config.toml
num_key_value_heads = 7
positions = "learned"
init = "normal"
lr_mult_o = 2.0
final_lr_fraction = 0.05
max_seq_len = 1024
MLP neurons of a small language model. Each row is named by its layer, matrix (up: input weights) and neuron, and shows model dimensions 330-393. Each number is 128 + 24 x the weight over its row's rms, rounded and kept within 0 to 255.
A block is one neuron, or neurons of one layer that tend to fire together. After each block is what it responds to, as a language model described it from the Wikipedia text at the highest values.

L18.up944 [159 140 141 127 130 139  95 100 151  84 129 144 147 150 142  88 118 118 123  81 133 109 115 134 112 131 140 129 118 152 150 158 142  64 122 194 133 146 142 132 105 145  95  88 152 133 133 165 148 107 110 134 134 102 132 130 142 118  99 117  86 154 138 148]
L18.up990 [111 117 112 111  92 136  90 110 158 148 142 102 129 179 140 158 110 151  99 129 170 112 129 174 136 112 155 137  93 119 165 120 117 106 123 158 154 177  97 108 105 115  95 144 149 104 129 136 103 131 142 147 147 143 132 116 105  99 144 141 113 118 163 129]
L18.up1257 [135 166 144 126 107 142 158 129 156 140 132 109 126 160 190 127  95 102 147 136 167 108 135 153 114 110 114  98 142 153 135 138 108 122 139 177 143 150 166 120  76 141 147 157 155  85 120 159 124 121  86 137 142  81 142 126 127 155 132 160 104 138 116 164]
L18.up1375 [176 117 124 119 121 130 124 139 157 108 133 119 137 120 127 117 111 138 141 145 101 137 110 154 161 121 154  85 126 126 121 166 142  75 156 157 129 159 104  43 122 115  95 152 176 133  86 193 102 161 112 122  54 120 134 119 188 129 130 118 117 103 167 122]
Description: Mid-sentence function words after a subject or first item, like and, was, is, or; also capital K opening Indian/South Asian names (Kashmiri, Krishnan).

L20.up274 [125 140 122 101 165  99 104 132 121 138 110 145 164  94 105 146 122  91 132 124 124 139 135 157 149  91 151 132 151 109 131 119 140 135 132 116 148 124 108 119 103  68  95 150 120 104  84 109 139 135 173 145 133 112 142 135  86 143 129 169  91 135 169  99]
Description: Fires on the token that closes a subject or noun phrase and comes before its verb or clause: commas, and, but, table pipes, last word-pieces of names (Aud-rey, du-o, trib-e).

L13.up206 [100 125 142 129 159 133 136 157 126  98 128 158 151 131 114 122 103 112 148 148 113  57 153 109 108 200 145  83  90 136 170 139 102 124 129 151 146 111  91 127 136 147 121 122 115 144  81 134 100 153 109 134 126  99 187 109  87 157 134 101 133 185 138 125]
L13.up263 [123 129 145 132 123 129 129 125 163 102  93 141 115 140 144  94 141 109 147 136 132  98 135 116 108 127 142 119 151 103 146 132 110 112 113 125 152 123 155 146  98 104 131 127 139 127 131 140  87 131 112 133 114 112 173 140  96 106 145 132 149 109 124 121]
L13.up403 [148 167 147 133 135 117 146 115 129 104 158 124 119 110 118 152 139  80 121 160 148 111 151 138 127 134  94  91 106 153 115 117 151 119  72 151 148 138 198 157 112 110  97 148 102 168 133 172 137 168 155 162 116 118 105  72 103 153  94 120 136 137 129  98]
L13.up623 [156 122 146 146 129 164 105 144 109 173 126 102 127 138 148 113 125 115 109 146 125 109 161 144 119 133 131 151 115 106 140 174 143 121 127 122 153 124 108 144 142  90 125 108 131 163 115 116 121 140 112 117  74 144 106 110  96 105 183 105 118 121 125  92]
L13.up639 [110 112 190 125  69 134  94 142 120 159 126 114 168 151 166 125 150  72  71 151 173 121 114 153 110 165 125  77 132 133  98 127  94 158 110 165 145 158 143  99 134 101 104 159 130 135 121 146 128 164  75 117 151 148  96 154  87 102 132  91 116 108 123 124]
L13.up760 [135 128 114 103 114 145 119 117 125 129 112 156 148 186 161 139 138 157  78 121 149 129 171 127 133 112 114 137 105 133 127  94 118 133 134 124 190 158 142 147  99 109 122 163 163 190 143 117 113 159 118 155  79 111 117 125  95 127 114 119 101 148  97 126]
L13.up859 [105 143  90  95  94 145 140 159 143 110 158 110  98 111 111 165 162  91 146 160 106  65 140 104 136 158 148 147 123 151 106 138 149 134 101 145 158 128 152  96 141 135  93 143 119  72 122 119 119 150 162 127 121 145  96 114 131 152  84 125 109 105 100 110]
L13.up862 [138 139 119 105 117 150 115 129 128 122  90 115 113  95 146 118 166 145 138 155 112  99 163 144 118 108  74 142 108 116 121  96 118  85  98 165  89 128 156 167  94  79 143 123 132 170 172 124 146 100 161 165 107 121 105 148 131 135 118  83 138 134  55 136]
L13.up891 [165 120 141 120 150  98 142 159 155 115 116 133 153 126 131 186 158 134  91 121 140  87 151 126 101 119 133 118 144 121 164 120 139 138 122 114 136 153 144 105 114 186  97 138 116 171  95 140 133 110 112  97 124 126  96 133 118 135 144 152 126 108 150 108]
L13.up992 [154 141 125 146 138 127 107 136  97 130 116 145 102 117 115 129 110 115 113 146 157 115 144 155  78 142 153 128 101 169 148 117 108 163 116 103 126 113 156 152  79  95 158 165 101 105 116 140  89 165 119 143 113  96 126 112 104 120 120  77 100 142 113  89]
L13.up1101 [122 113 108 107 102 102 158 144 111 151 156 138 146 120 112 109 110 130 136  89 139 142 146 124 134 134 164 150  98  87  92 144 112 126 128 117 114 152 126 127 125 126 158 105 162 143 144 138 100 110 113  91 136 171  86 147 144  86 152 134 139 159 113 104]
L13.up1232 [102 110 139 114 114 134 120 184 152 102  93 139 106 140  88 105 151 118 100 149 138 122 154 131 106 163 150 140 121 103  92 173 117 171 139 142 144 143 150 109 135 156 177 139 109 133  79 161 130 137 136 115  89 128 115 136 142 140 110  97  83 157 110 106]
L13.up1372 [138 113 126 102 110 127 118 110 141 112 120 112 152 145 116 110 159 101  92 120 138  92 126 177 140 116 151  92 141 149 122 125 177 140 130 154 139  89 180 144  78 132 111 153 178 141 102 162 140 163 132 108 125 104 101 142 127 125 113 114  92 144 105 160]
L13.up1490 [145 138  93  79 148 110 123  85 122 151 107 148 108 160 163 122 114 115 116  99  79 125  92 140 138 128 106 135 125 159 164 146 133 128 138 110 137 140 120 172  77 123 152 146 127 106 130 148 111 127 144 153 120 154 120 131 111 200  83 124 136 119 112 129]
L13.up1638 [138 122 132 124  71 151 119 133 116 107 148 135 105 169 153 106  78 149 172 162 116 137 121 156 148 119 129 107  99 147 109 134 118 152 145 139 114 108 169 132 126 175 120 173  89 159 122 139 113 127 117 154 124 132  99 133 116 131  95  89  89 105 105  96]
L13.up1702 [160 123  93 112 119 121 122 172 143  77 121 120 144 105  95  94  90 122 143 150 132 118  81 108 101 109 102 121  99 124 113 138 155 136 137 110 129 138 132 141 148 123 104 166 134 158 114 146 133 135 130 115 106 129 159 131 118  95 191 171 140 170 123  82]
Description: The word "and" (sometimes "or", "where", "who") joining clauses or phrases, often after a comma, e.g. escaped from prison and returned.

L18.up202 [118  91 109 175 141 117  89 136 164 146 149 117 121  95 126 140 141 124 129 116 149 128 152 130 152 129 200 135 119 129 104 123  72  98 118 125 116 159 135 133 115 114 118  92 125 104 116 132 117 110 136 121 100 121 163 114 104 128 111 112 109 148 108 160]
L18.up683 [129 151  82 124 125 144 178 137 111  92 126 103 128 105 183 129 126  71 168 119 120 100 177 124 140 125 114 154 138 103 130 112 152 110 106 164 128 152 117 142  95 143 166 101 139 178 126 144 127  90 156 132 130 131 123 152 120 138 131 122  97 133 130 154]
L18.up1184 [134 160  55 123 109 128 133 143 105 139 116 115 157 124  91 134 126 130 117 158 158 110 109 154 166 129 104 130 152 136 138 130 134 128  96 167 100 162 111 123  84 131  99 145 119  98  78 147 157 152  97 139 106 108 154 143 114 116 128 147 136  91 173  89]
L18.up1465 [124  66 136 138 154  98 113 124 139  91  98 145 144 139  73 135 107 112 109 114 136 104 155 115 133 149 150 131 139 119 133 162 102 139  90 144 128 132 132 143 136 111 144 173 101 140 110 113 145 144  73 137 115 119 131 146  91 104  99 175  95 107 140 104]
Description: Decimal points, thousands commas, colons and degree or minute marks splitting digits in numbers within tables, stats and coordinates, as in 69.26, 12,415, 4:03.23.